python train.py --num_hidden_layers=26 --hidden_size=320 --num_attention_heads=5 --num_key_value_heads=5 --head_dim=64 --intermediate_size=1600 --vocab_size=32768 --hidden_act="squared_relu" --norm="rmsnorm" --norm_place="peri" --norm_eps=1e-06 --positions="rope" --rope_theta=10000.0 --rope_fraction=1.0 --qk_norm=false --attn_scale=0.125 --bias="none" --tie_word_embeddings=true --parallel_block=false --extras=["capped logits"] --init="normal" --init_std_qkv=0.0246 --init_std_o=0.0246 --init_std_up=0.0246 --init_std_down=0.011 --optimizer="muon_variant" --learning_rate=0.00242 --lr_mult_qkv=0.4 --lr_mult_down=0.7 --lr_head=0.00819 --max_grad_norm=0.5 --warmup_steps=200 --schedule="wsd" --decay_fraction=0.935 --decay_shape="linear" --final_lr_fraction=0.1 --batch_tokens=65536 --max_seq_len=768 --doc_mask=true --train_tokens=382100000 --max_steps=5831 --dataset="wikipedia_en"
MLP neurons of a small language model. Each row is named by its layer, matrix (up: input weights) and neuron, and shows model dimensions 80-271. Each number is 128 + 24 x the weight over its row's rms, rounded and kept within 0 to 255. Numbers have three digits each.
After each neuron's rows, "fires on" lists the tokens most often at its 100 highest values on Wikipedia text that the model never trained on. A number after a token or word is its count.

L6.up1007:122140153150070125147168148121117065129104147114130106149172121159127141130123163129113120105114152162126158134134117145125149143111106112101127138111143149102154109154152114166101119134122157125175127148081103135137139108113062094146159162119104099156121125098125138120112082149159123117145115141106073104136158107084130122130075114128115156101177103134136146104166100108133090178151145146113128095106132139121094129132113125154104132120120127131158145109130172109131087112146149103129142115144099124147053133076146137131125135123132158180125160131088107129117126125144148170
fires on: "]" 14, "”" 11, ")}" 11, "\"" 9, "\")" 6, ")\"" 5

L2.up515:126100126155105127157157135113139149146126194111136111129131155126172152124120108114101114128115159116150134150111146139124136133109166138098157141120147098118144141146156079126119094104124132114142158114129102116117142108158135120166136144099120068108141157120119166113142131116120145115136130118135141124153111126138129146158152121129097139119111107102109119106113163080064149139137115148102163145142152134101147082135133096156136156103129121138156092099099154158126140081167100154092133049156080099178114171151146135101130116140166122125127152127160130126170143101141141134
fires on: "ar" 29, "i" 22, "at" 19, " of" 10, "as" 6, "an" 5

L2.up430:122118156195124165131141123157121133135139148129108139170127102136112078144132133168120117106110105091123128091128104091146150152143111133133139147131110158110126111072104101118141167152150200148096128141119107173121138137129128077146162121112155146156165122128130161143142137181140138168150167145086120110085119146083150153110139126149145145113179132133102146111110103136117122104125109121144088067130138135157120120122133091112147142129092146114115102134143090119122115160118118138121169161136122131074123124061121120131119106152124101118139162161102110175091113130172107114
fires on: "\"" 31, ".\"" 29, "." 23, " our" 5, "”" 5

L6.up1257:158102141085128150167133145155137163105146120119095157146138128147130156132141109130146118112130154153125126137084120126086116135144150116162100109138169106145114154125087119148127099118143149174125174135076151134121140115105113131150140168127114144138144102092137167121122114098135165102100146094186074151161155108150164140136086132117122100183130139110115129101147162121143105121091140108104119110093124115100125168160118166158170129114098104173093153157142113094150134101131147114148147142162154115140111134141114102136122118114125150146109100127090127142134182145098132120
fires on: ")" 33, ")." 13, "s)" 11, "==" 10, "ches)" 4

L2.up696:057072150126120101150118065131153118147127124146133155130103118124122116125086137166136157189137149073113114140130143126137182098151126086129141138119089119147146113107146162135104130189152127183122107122164108149151136101168100148109097109137159128133156138096146151130127096170138102094156131139146147135105172121145124100147135135151167099159118109113138092101120112151128128113116127104145157115129122110126157151206165139114174146153122117101116149054139124146130143134109163149109121163166145132117122166107132134150117138091117112164101104145147112152146140127124112126
fires on: " For" 16, "-" 15, " Website:" 10, "for" 9, " Pro" 7, " Bio" 7

L17.up534:102092120144122118120147093145117119150137162130126157123165122156106113113125097119095117144126151129139111084106099173179171127142109142143146114126113122113136143159126165122125097114109150121125158136158132070155134126136107143127134124116115156109118152120160067134134116099142106139138136141142114152111104068116139132081140146103125115141136140185109169137105106154074111127154074126121164107105124153146135146112142121137134144140118121146112153116120097148128138124156080132174123158173154082133141150145103156150143125139095188117137145139152085136090116086070126136
fires on: "-" 30, "\n       " 16, "|" 11, " /" 10, " —;" 7

L2.up100:126113141097130132095149122098123153121143154131154122117116112092157109153131067149103124161147161137159192121096127147137124127182160116155119125159139109125131094137120163176123180107098132152092119143086131123120096084129128104123114143118152114136105145118092147108141122178128108136140081197134090159093163140141074073123093122124148141135122095100146078119122135129107103090186118120133135108110154126141143113137102111109126123113136100135073123138138131119082117130158102129100126106120097143167111121125172147145118135167125132124154170081142154137177098169122115120
fires on: "ate" 22, ".00" 10, "able" 9, "ate," 8, "ate." 8, "atic" 4

L2.up1090:151126142104118124120152163126123113111117135122131165166119071178113138117095097123144126097114127171135081121142107127150120150120143111123112132162109154132134134123139130096088158139141146111091115118157103162126129110174151115137130118131145148147119088101153155147140138131139174095132133100120168178153157118151170163108103149119149174127122108133126107108143138118162121132120148129177089091109113112135121166131108135132119116108142126132120077114107134150141128138114149081109107083100115125171127193121102133116137172144121164111107132160094117145128133113116125113
fires on: " Goals" 13, "uc" 12, " Star" 9, "ă" 9, "II" 8, "X" 8

L2.up842:109127107134104127122154109153142116088159112128141088119149144154104116165139136124148115110147104139121101131172113120123120094150098125128098161082139174110157145036124107097120119151106173088145118103139099141111153140123111101178136167137143110122152162090111170117113111142162133148135124098154130125140160134130174115121126120136172158138150171114203118092132117124152132130117096159098113101139120099125150133153099128178140146138143110145143142116132139175099105119145120114157160113121122131126130121085124122129132128153129121116157154126123090135087103116181141177
fires on: "\"" 38, "”" 12, "s\"" 7, "i\"" 6, " You\"" 4

L18.up1053:119106061138113146134142125093154111182152092157094138128094134107147101133138131079134172141105153145127132145116151112123145109129121084074159119148120112150112103103051145114163091120137161105130129144118106134118171119174134157133104103121138141127129102135137148122095164109152098118141145151113149115135125112119131137139107112152160101107149127174138127076154173109151157128107107124122133136062116140187130140127139119161108170160125132147123120164115109142097133135140131122138149123123116169132146109138142159168162068165119125139120136174134095079131133110163094103
fires on: " February" 13, " December" 11, " March" 10, " April" 10, " June" 6

L2.up830:143091077116142167117158113099158098109171124113081144117101117124092133127144128155114149127097117136098143144121149126085108112111109116132142158185097124179111160087124119142093083133145127138136131149158187112144122111096137133103133104145084123118101094146172168129148134143152140140137132135096164142156089079139195087115145101112111179123129087091127158123102131118138079127146142106113154161122195099137105143154143113104147136115122101121094146111093111138135144150189144133125150131131162134120069102108104109107095132075138113121099127158115116121141139093117113116
fires on: " The" 20, " game" 19, " player" 12, ":" 5, " Pok" 5, " multip" 5

L18.up575:141095089110124125101122168128186109149140111108140091105129154121144106151135089119123133158145124116142148130139162174116131123127121116122121114108147086180127138144118150113087180144114077112126140104161132125094154158109119121076117127134125143143138097122121145140155156155114154139174141119127121121122139134064108128150143122134100170118063136151154147161141109163136124146141170122121120117101125158137151105121117061131077133146132100139156123141141089101134140139148126116107118144133096144127137119123148184159143163117135131119105102158142082147097099142160130123
fires on: " |" 35, "-" 12, ";" 6, "ES" 6, "-01" 4

L6.up270:113075139158108136125117132104157131151111180121121121148140136160117110114120151100134143164176144099154125103105099159156145141121106114125073111131102134150139106108185138105140126137123108117174117148134111141152149121140107131122118154177144165115061116086164152102127121146168121141153088131172122094158155159122096150124091138138092117134121107091131108168105175079169138046156106087161096126141105141077118137153122138129097152102115116116092079118111098166133121120142122133107135145125151113114091123143088118170110124093161109126087109107105131122111116068116130131
fires on: " for" 41, " For" 23, "For" 6, " Or" 6, "-" 6

L6.up1161:110113139170109154125139092124155145143120142114118110130101104109128157094116154126120071157134129134139152103108145151144125095156124116169102120116145129134114127112149145119081106130114161113161087162115075152094184121140121124139136174129152122145127148130071106126099100083112174108101153141118104150145132122116125107128115114103103152150167173109165075119147145074132095148114178139098101118146117115124147161158140142185106125116115142156142128105127135117112140122098165143128147102127134154108128143157115181131162134100109141138123095123143171096122105151186147130
fires on: "\"" 72, "i\"" 4

L17.up857:114159115131100166131081098131158097149086146116109122126110118123126152135101106124118151140120137113107147152166106133104139126147148138116150111142138095137094177091158090122131119143143153148153146092113119129126175113167113132117111088155148187136174133127107126103101128112142131136105089109136166169077157142141169133098095115114117121213126103107140156153120152139112109083096100118104084093090163124121114116121144140119115112162120133132126111092134140119098104169126111111145142144133131121097149094112079116119160155118149145134085128138167110122147096113102146090
fires on: " |" 63, ";" 11, "oche" 9, "ais" 5

L18.up247:121133137094124131103110112158156126150096073121109139088107110087146121088112118150141137094127176100121112142124133136119129165140173104125108110156139134135109162114099123148103141134117118162149130112136141103173127100100111142124162082155126113131154143127098124128109132111121178164136131131079106127077143073142110153118117156143115108121139090097177130163166111139131117082124179115118129140130151087143119141121134137148136087119139161131164079115138102150136125158120146086115093141160115157178133125096117083118130111137163139186123118120105147140137126119104168154
fires on: " |" 82

L6.up208:109091125094158140123071134127111115089142110149092135129109136120127164119107158109143128138123102148072157130155109134117086131106123112125122113125169154080103109082148122110144102106148138152077129174139161092081167124133125125165124137157104139088083184137111127131114156121136094121131134105162143144141093106126131117177125125110127110138109163145163108129081098101102123145094120191092114139137123141116101119138131110114126140117137107106141111148154145112156099109122123133120076097164086097115132131132143102160121135086149146141119094153120129096118157095128105106
fires on: " and" 99

L6.up695:178105147129082132135160106144116215113161124083102129108108151154144103086158130135114123126131128121119114144118155122145145135125134131166144125139100091143119138126109147127135130068140122114137182114117090129102118110150172112123149106086172145134107111109137131139108157088211129140064076116127107119098123140152142112122134142095103151146154132163146134112150096142159097159122161120072145105108134114144085119126149130121103134152108129131110144147178132103134114114157128146114128135130075161162115117124124127159128162149122143115156101110153114136108129119150102136
fires on: "'s" 67, " =" 16, "’s" 5

L6.up1232:128147113118151124178135121173159132117113087143136118092126147080122141152121120149114132133126132132181159115068121158159161105115138149119108118147079134161154183150101146123144161131118106132091161117092076136131124147095107180139137130114163146158135171082109100105154144112131131113106119146144116130110139187144133112112113132119131127123093115148121118125130115165134137150141131139116121119143117114138152135094135141135141105111106147145142133103139116130136124136101119101137101184152104124111145144113161135177140169188126125074078149144153101115117136170125108126
fires on: " |" 44, " –" 18, " (born" 10, " /" 9

L18.up928:113104120099183121127112142106119112129129179131116155128104167130098136125155116139109127118183116148124096117157158096147124120134105077115124123101106129137149117107109124128190124137176164117122086131124144075126119138118116153143101142113144100126111146116120127117137122139155084137131143184130122142132114097203085104090133110169156154106165149145141145149148121136154094119094147147089127165126120151119141115120123117147170116106149139142151117145084161115120121102130126148129076142150069107133093118110138099116136075160147111106132129103145122103125125101093094153
fires on: " and" 27, " with" 25, " lit" 4

L17.up1591:092125133127097144136132131180103118141143163140139188108088112140111118110145121162099118143127075141135155116107154119156121164120110133151088119101139166116131142172090130118117135151102142099092143113109087208111080138132132131128114139148176157131091135115069122121115145100132136130137140113137164124101153101111142114121130130104180178113127138108124145151158127163133143179151127071089119124151147115127092142152148132131127143096147113096107115117126110111161089149146144126142130106174112072120160125086172145154155162148098118168121139079121160135120172120137180069
fires on: ")," 70

L17.up855:060140162136159121110132126171116144160186076122136102112089160117131136069160125136177156140112148112137126107105111161139133088156101138133124083100159128107152119126095138142147141128100148120134090155133136139140193149136119150082067128123134096113111152118102133099102109137150141107140116131100108116098107117155157169129119101123121139121134125152129134151106135144127135118135147154096134112146139135104108143066105096138150104117109137108139115117114133130147127143124095124152130132121103121129150115136106131104130129126142140046108125151085099127116097101090162190
fires on: " all" 39, " and" 23, " or" 4

L6.up88:088135156180129100128126154146150145074150140147131089113120150137118125118173129127111134125141140148100127124087164136147113075104126149143111116115125161111149125108127155162100123113117121137130116133150133140132136145100150097135148148165070121093157071096119153132137061089141140147101135147140148156176120171172154127148105126131100117132122085121112144099122162103143140087135107111124161176123138143109135126101126099149119152136100129142124136138133134112169127153142140131117104096142118128040126122172121132132139141122100141142101091117181116121154127170164108093
fires on: " of" 67, "0" 9, "ach" 4

L2.up843:113127110098128076131125124136116154147111113121111113131129133063187139135094152149096119127162133148094144142103168144163134159106109154120170157172179136125106149111110116113135126167115125094137140127115103109160159116112119152134160153117143134149118160125134125119137153075137127177100126147081153102135146110144146117171105132167098126121092167132149133123087133137065113150177122176158140125133175157133116110133165162158110124105125141149129131124144119142170140129113061126140119172110128102130098150155078140174130148139136148160149131133101119083075133177142135130
fires on: "'s" 32, " m" 13, "RA" 6, "ers" 5

L18.up316:075172122130106100084126127130167113080125132124099097122109105081142095137131124148129118111105149129119127135117148134125105146126138130122106125146131092125113125083120151124107113072098136085148098125148164177145118140149147156111131156133130141119135142097138141142110138108143135135137130112100109160102106130130122097138099141129119129137185090121123129142135144144148095141120113122066136151108101142144136128166105122119165118138129135134144078104128094097167113097110119067114177163157103134110176152166169176157151138149170116149086156110116107140110127101119138102
fires on: " |" 34, " been" 8, " also" 7, " is" 7

L2.up241:145138168116068134135125144164104167125139119074135117129131118114118123050117126112135156104158080154109142135157168109146092134102129133127134205125152151151137125154120160120090133109130079079147141107104149105127106145148150075129128108138106105163121098158146138166095121143136133125134099172122153142126141134153120104131137118119134120140126148120141138149136148127135082097126102091128135146130149118146116116159112137114152155094099141106121167158147154125131100091119123147105112121128100156136112105117104072129137110103150119100171130118143115113136169117096075170
fires on: "o," 45, "er," 37, "ance," 4, "'s" 4

L6.up138:115164120143184092150123136101158096135130124121135141126099163136128108136154096158125138122143132131125089105117138120103138119138104127141089165108094100126115123172162137148099142111121126118117124148119131158158190133181186068116121089134133140084159132147106129144128183112117115120134163173150144077136103157110147152131114124091128156118121167133152126119167140155122121152108114166145130122140180119127126130093145104167117119139139119102141147091147106127203150133080157124150129103092136123081118138135147119130171151144137126134120121119191165125147125127108111093
fires on: " of" 31, ".1)" 8, ".7)" 6, ".8)" 6, ".9)" 5, " from" 4

L17.up1585:139146107114107117086101078085146144143083092165161117133111102144098137101097105160107185145126129118088119123127159201132113154161132154155127135114118151083124113146141134132120143171127160113132116113141135187181116164133130155120130114158157113137158129145142094131139129110132103116145156142149145110099117151153108096112108141137134104137125128106143156115058129149152064141087106174099098178109105112121134127099077194146127160134135142112120112143110171121119145153140165060140113158132081109118168133112143138126098088130111155106098126070145131112122110100143109124
fires on: " was" 17, " a" 13, " is" 10, " been" 10, " /" 6

L6.up22:103128187088159115144130125096149116138135098143111148144128106091142121192094121113165171137143179099118149102113126135159139123161140111096078163103152133145101129117105118136123190128157157113157143112152136124110144110081120151125140069118171169137143099120137126096120138104112146104129124120128125137141090130167130124146138149134140141092132166115129174149141152084163132095130156150148099159115147128170169120182114130110127155151148108072122158155132150132096127129081121158119146094127138071124148130125089160102122110111154115131146082152119136101147124109131132106
fires on: " from" 25, " by" 10, " contains" 5, " at" 5, " Muslims" 4, "ors" 4

L2.up1448:168133124166157125149119168146136128129188115146129119167132151128121147125156136138121103130170153147115120139112116102149124114107132126124170166120173154098159096112143098087096136114158131166094140082145113121130100132131142125142161135116101101150146140126116141128139135130166151181077093127146106099150137157138136156118134145092157133083138134144128143081119143098155131119094108140088129114162137116134138111099063137104142116102145142150091167115151065130139146115162127119153115116099123132093131111122131141114161092119136092172096114113162161127098132139104123176
fires on: " of" 27, " (" 19, "ala" 11, "ian" 10, " |" 7, "ite" 6

L6.up15:095114125136149132177159163134142110169156106158118138124123112132135136113144113133163168129133167127144154133108165090132120116172105125157150162120093134136107140162172102138135094124114129112121128152147128120162145133136111140134120122129139127127152129117129111150042107121111152123118135144127123116128132184148141135128126136127138118141118126173168178149116173072219132138112131172128159118120099162144146129145125110096108072126127117111096142136110126147123101109159122144169132141087098114173137119125120093121121135118145184118123109175140153133164099119158089088
fires on: "\n" 36, "48′" 6, " of" 5, "31′" 4, " Coach" 4

L6.up476:098139150117129041117105151143105101115147124113133158145090090123151113135146136146142130145079147147163120083084150120101132128102136140177148120124090085096151122165105130107124099129128122103123135133145113106090127144122132141103118168204130105107134173119149122160145106115095116129098115088147112089118113129192195157165138129158145135113108124133146123141161138124106103092131113121103128146128114150095078175146149126115107101116090174135112118143105138134141107112119155129117094119164091127122115111155135125136120107146136145129131149091098118150073162093113104171
fires on: " ==" 22, " as" 11, " while" 9, " and" 9, " |" 8

L17.up1373:114151132149136093141135145149160093141145139090119087125093110113129131150108095100107121117136102097130161130133082178109103129117124099115128093091138145117096118141124124090133117134140143144101140153158145113101092179130166173123100113151135174105155174113151121118104094100166127139153134096142152106135134152176160147123112115122164150153125106125114097114166115135109132113138143075101140143130199070137127153113143149138122065093127188146123132151123140117144102150133126118064151129144143149097097103119094108121142119116130159162147078124129122138110149131084136133
fires on: " |" 40, "'," 19

L2.up173:092142137142123133120159093072156077133165140127117119138130169117084141115132121083154061104119172076098123160111113110108127162149121100107129147108137126116147118107142124151113136145110134121142113110138160117124154169097150141196136127102141116128165100112121113159153135166142114116136122144148098125148105112100153154140118097107117157154110173113161077101112098110113120175122150112092129133168129082104096114144153146134116119117123154116163106113086118162148119131130101120145118130111148127102109105128118150116111093134095154117098102131148090101139156144164137118
fires on: "ing" 16, "ak" 13, "way" 10, "e" 7, " 3rd" 6, " been" 5

L17.up846:142110105125087153162113108130130129084111072131118136159116118104117128101153143126123092179150132120142127156146149109125148103144111105129152149129158124136116123095108131105132126102144154128172122126126154106162152131100091141153116164115170107109135135108099160134162130127125104126081081116103103141085090132181131118134129151150153156130133075118146143141124145142146150133112123119138105114126139085105119134113094146171133150121119096131104110123110090148095133161068142119125126147152082098098144136177104184112137139146118111159130141094158106137130167161130151156
fires on: " |" 38, " J" 7, " P" 7, " F" 6, " Sep" 6, "F" 5

L2.up165:072132134151101125152141123136125133101122140150120156123123130166110164120130083107174169159089168117123171144125146144116085143135135125154147138113147150156126074118121103148114092101126108161124120107122109078148143138097110108133170165119106136109113152141156093172175109131121139100130076120161155135166119117118150108161118136143151135111127153116119139154142127131105108162160134141120124099141100128145151160115131139135160092117161158087141132156064115124120068158148139147114181115149165118091133135147112153152128131111122148087120165144134101125127147108179160130
fires on: "ation." 17, "er." 10, "or." 7, "est," 6, " Year;" 6, "ion." 6

L17.up770:142145080140126124146125142119184112140117089141101145114121137125132100122134129148123144134138158132114138170146132159084131122100103160167184113120122150132125148136139180113120143088098139144174150134136123142119072127107115167150142136077133150147194152131170135109156128128115175100129108129131150139146163147139088152097139138135171121116098173165110146149134114185150138134182103112131099140118124144138133135173077157071091127114100120096166119119099105135124121129178164112133129116152110107124170164141146150160140121135134138096118131110151097151147120139151130142
fires on: " |" 70, ":" 8, ";" 5

L18.up162:151115110143157146110095130113122101123115124168111148119140096140126106140099086161131115145096131108107137104135125103148118153180105141116132130114140130109143091117124127101135113098126115083119114089149152121120123148151124150128132164117132126121161104118106098163143142114120160145106177075156141129144073117130110143151106129099117149151100149134200133157126136141147132173124124132128109132073111118091129125096151203097122123126131115113156096147112083128149158133128141113161144131122141100121127142178108146148150141184128126104119084105092127139130117153091095074
fires on: " is" 38, " was" 37, " were" 8, " |" 4

L17.up23:107144126148131139150086115121164133057143133143074108105117135116120126128139062154142083148115146104118171097124129131138102130135140099110127146115081145136126129114144144178174121071132109125131133123166128123087134076166161137122150139118143131140123156131135153131123090101156082125148159124121149124071155151149130090141114129138158149136130147147101132142160145101152090131126134099072139156141156130104101154175110099114122149138103140161133153169179137105125108132162109141103125132127140143087113180084103128132133133130105182160132080155165154082137073137115122082
fires on: "\n" 38, " that" 17, " of" 9, "chair" 4, "L" 4

L6.up1136:059093129117087114104116134091154127118106167106166121124104130137167153115110145101127104154141068178116132101141130099135101116146124143142175174132127115112161135073175182143121111082143159123126096164127144144114091165101115114138088094142095144108148139151119131104116149108147101091095114132146124108136103080143109122117097104134112111142177128103167102105126143071156144174127129105129131145124161136100070159172161163099134114126103112181121133128105120129076155139137095132077129149104125133127130091123154129106124116122158147133151114127120140114116135081119112140
fires on: "-" 100

L6.up556:180141171173070093135173151118137141196170097135134094169126122160145170098164113124161140143098145089148140160134146124089109128145149116121113144102120112129128123112129133113108069153124105160112105139106135161118129106176137139134113124138152140112142110111063130106152137132150208115095164112129118106095142118134155115089113152113136161146146136144104103106163092124150096115144146079104131152083128135109175169120163139139153118126095124160110120096144100112144143118107108156163110116147162122176117121131159122128140099130126145168096120110131109125135205161108190123
fires on: ")" 47, " episodes)" 5

L2.up1290:138095148108124088111174131071142126143157142133098126154132158119188107150124112163109108114106111123178079134137120157171140124108160121117164125112168090131138140151109149144123138134119069121187155149161124140095115147135140160102138108118098139150123115155171111100137133116103158137122119104112135175158133101164115115095091132153128097129109120092174127171161069139121126105131172113113143109143161113147149141134144098153114126136098134111139146112109106129150116129149120119129097130145074107147138106176128116085149103097099128135139104133180098126137109144145115111
fires on: " York" 24, " Br" 10, " Boston" 8, " Washington" 7, " Lind" 7, " Gr" 6

L2.up413:123169175107105124078135139120132113136175075137145122134128135161153138147138092169136115113127148165134113160128099134133121146161123118164130161148171116177089110149126145158125159122137092113132122116132099113133115137150126116161179125113128110128103095124093093151160135136091133115116121128137141126116170159115109096108149092103152166135118152158149094135094111123121135163119161150141178133086135098145142092168089066144139168122131124141112148119129118123093133128102131112118114103128118142106159152122101124097122110179097171133094126095127110153149121139144139149
fires on: "ers" 55, "iblical" 6, "atic" 4

L2.up1295:151143151108120117105149109108152124141125154141102148098110106132088112104143126129081096141149143127144103137150143139126146103098151170171130112138082151140103131126137144137087141137108140121177148114048143154119121100135123117160156158115114169110167124124167145154165097098106107102087131102118127168118136134123115129108109129168128172103135126123097141164124132138134131124129120099189132127132166141165093114169158143151136151145135146139168097118145184151168119139106147097155124107154097135093121096129123132121121109182110121124133110157159128120144081140128102146
fires on: " of" 37, "M" 14, "ly" 10, "upt" 5

L2.up521:113118153090131130138147144131125074107146118099117072137122126134127124159117162162136129182168166118171143152154146174156132122113113077144117134112153119123114169128113130152160142131165166169109105136159141121159136137119146147162147142102098115117102132134113086094122126125105123100101127147097172124155144145112139092168092145124086102162103154099161130186152134131111110116137103128100207105119147135112115141188121143167096139102082130077092168116146129158107101146117075103105140138139085080148109131142104153139129101098103104150152118138112104121123159112106152110
fires on: "ers" 75, "ize" 12

L2.up1067:111074118113144131144102163138175110097102117137111114142193107116081125096121106073104138134134143142138132158127103077166115114170125157138150111113113135153126145117134139074141131156161127106096105140140139101112128124103123141111115099139100128131080097106118123112125117136142137150134172102124122124139108130074092090139113111123075117154138132102126084121179106111124115118120104118117106124110113167100172159148120145152143079173115126144121154129157103165082084109107161107119121129148125146150137127147092076136135053120172131113110115097159147126123138134144099149
fires on: "ES" 20, "30" 16, " side" 9, " Game" 8, " code" 7, " Tournament" 7

L6.up451:128171149136131128137151143143135107153174143125111166149129087117121143125145096107120159200125124126138108094150115123137150094157125164078128118100085153147137128138141109098118143136129121117154096145119131182119092182156147138127096150116118127140129102097101122140165098148150181117142127191145117144114119122158098117165111102135107109110131130131057127123120145140140147153142147103151136126112115122137134146106096135118128142163176060156098137176156108128107092149125125101152111092159148117119119113113100130121159098104131135126152171113110143110112138121167146137
fires on: " footballer" 19, " boy" 10, " human" 10, " al" 7, " player" 7, " his" 5

L6.up1354:110140158082122132191051090142134130082149134133171134131095121106098110158122136118085140127127102128117167115157111106112114131110134122078083119166141129115148125133125182135151119120153160114145197123148156123084115118124143129176137117121142145099120108111152138123164152054160157153122131120114148153121106141129115132178114135139082138127131126129157156160166157133158159118105095122127136185158101103142125139104114105112090081134097131091141145128109117130148121126123124138117098106125126142138134098089189103123125119134105100123155121127101061153118143098147121135
fires on: " and" 77, " |" 16

L2.up1136:073078128093132184155138160144148160120146103159117118119117147146100091093114127151147136127121127189106162098114146147097170152149126122151127123124124113154130131144097096114172161142122117113145159102108112111114112135114164115109119130114152154130175169122116108145095126150149077169116155112168142141126135106102118099144118131150151121131157102144109111109146138116141108146159151141129138096121146093049145164169156150097154134133125128178098173098164079094109101160109102118139145175128109140113095139132125117147092090089130142128125161132136126144147157127144156122
fires on: "2" 24, "hen" 17, "ine," 9, "." 7, " (B" 5, ":" 5

L6.up1072:116125138100143131108103124153135108101122151126174126151119144141132153080108147072153120124120117117095161087112176134142117163144112201159144102089135098153127102108162097162138153122125134173192189184095121107133114161121140134142129145139133141150126134116107165145102154119144177120127123111138107122160104148142086136185149138109161115118151160128158123121102158056173110140142116150121133121100175162116075141143170146126127112156096118123122158121167113117135132146106096128101139145119136126114120096129150096147085103154140181131160112113110129148086092094120147120
fires on: "-" 87

L18.up186:129107208097119096084153143166182147105132103141124116124124143108174140114123146116118145157151165128134122123132121139155128105195126184121113141131125168128158139084092123150189107142127151092128090126174117092114153070144159146102122135107161139147133129154139131129129107127124113148142133144134108086140133139128142119150124129133158134117132121151142119150138074085109147112124155137115148151100113122107066084087112120177126125136151128127114092164159136117170146082153102086127138153177172101126133136091113129086123126104086128140184104140116124092149142102127120184
fires on: " and" 20, " that" 12, " with" 9, " as" 6, " addition," 5

L2.up9:116190152149104115155092162179104196140162108127110122131105166117130171127128111127140127122154103127116135143113151112163166110154147127135108116141117176106148128167116119084131092134098124141141118131153088156151088127097143139132170112136140141162110125145109114138151157127121129157121134093113123145126089158147116156125098103044170133109114097092089136122131130145119115156153115097123073098116124120094141133136105164135114099073134126120096139140078143163119149121119148124132139170170119127140161108152143121142145120128112097136122166114141142072154105146124114110
fires on: " for" 17, ")," 11, " site" 7, " @" 6, " price" 6, " at" 5

L2.up1405:104066158152105097144115096148122129088165136129123090099123125105148155110156105134117161113142132149108079103176152142150158141152103121097150106134116085124089112116141140151100152105128120122119131146155105123126115113119127134150119147141133124122101107121135132108138128084086060102120166146138128112129119133138117151138183123109104146103163109146131092125111115168116153134097104137096140180167115107154103149104147109074148092179134125129122137118113155089136156146155145144127119143103104155078166159108092110089126123082127090112099148118166112101123143117134122134
fires on: "s," 71, "ies," 10, " own" 6

L2.up161:128111115114102101133164116111097098110115173123130130113146178147140148187144110118082142099110134079145125157104106100112079137105164150090136125127107133127133110104139132139101132126120118120114129147127157158139109157127095099156111133109080118129184082168102120112118124169150129091140116181125147127119115128129123140105120136112142188067070091148106113138100132127084125104132097106113148141184160076139160133127091121115153120112130063150145108101158101137120125156156126122128100121114101136145116125163121170094105108116116154151086098122143111104139121130113131149
fires on: "ch" 47, "ai" 12, "e" 9, "ing" 5, "su" 4

L2.up363:125157102120126111102105092161120155142134128150170138137130146153137136150114132148143115188101140095112153125099135157130183117118133147128098137106125124141123141140137132173132128136123169118163087102125150145140143085138076153127155122182094132196090134136155110146156157141178113145144117127134115124143104096177172132139148086149128111158157142116085133151115140097093104122156106123137129085075129114164099112161122152116113118083119110128143106162122115149118165144096102133124138113124098152159127133083114134133134131125197135135082169141084174180139145083162139119
fires on: " Forb" 12, " Se" 9, " Ab" 9, "ob" 9, " Sm" 8, " Fab" 8

L18.up750:113131094077113092150110171150159104122136132136151122127168129118169098172138148127115134136121167125128114103134138157141105119144129144122135156123124149131141105128121128097102144116098165109135154172133127138156084143077135123166120142117157112100103170088167165119121105123190109129138142137154140109139134170106107159112122134137112107118100112156098112123098109179100113156148134099108133099099112158120139100134061147121112162086171124086129179108183114145131107091129127141124165137159062109130138152149114136132134115109098084138144151081153143133153100140117117141
fires on: " |" 38, " +" 11, " Sep" 6

L6.up1188:121154122098143135140112103108132118144112138159132114160105126131121145094083112142102117098140106129117187129144065199123127117132145126098117129117127118146081116147113105175163141125133132156096122114096130153108133153136094086143092136186142160159114124106091104136138138138123107126115133156135140117143147146138113117105115129143170151143134163106128086137145076172106137126131115097128153100140140135155149115140122114158140119110163161152150101125099071145160105120121161085140092085132126118127133112140163131133120079126118179108144130116140112108148127205114108096
fires on: " |" 36, "," 32, ";" 8, " is" 4

L18.up614:132116120123091146176146131126174100160113137141118151103128135153111104107162118155141138107141124105135126166096137135091127107134142125108093099114124128114151153120145161166120126123129112149150123155188103119083146132090110172143149162090145168097158117094138116094136122138141102151118122142076146121147138150140107117105097113152097162124181061114143121114117128105115120130166108115095112132152119126124111123193165124140116095126128103140174113136158138137115100122102122088107135154128102129144104150147126139107137133112150177146100143082135177151120161136137178139
fires on: " |" 81

L2.up1455:155127164155127129154138129148130094123101126123155171103198105156131110128139175171107088143123122134165101118152110094118104137126129086140117157110154158140137144138141099117133150120141117112150178161132135124137135132136160131112161178164127146130157121090119086125132132114171115179103121091112088058098096125106083137156104160075103143147108136166140086119115105130135076130137111111115113181115129084097125118127167116125114157102095131159170166153145111108107128123125115101110103089116095137104105163163127095146106087142132127118116121130145139139096174146101145172
fires on: " 12" 16, "63" 14, "24" 8, "12" 6, " 13" 5, " 4:" 4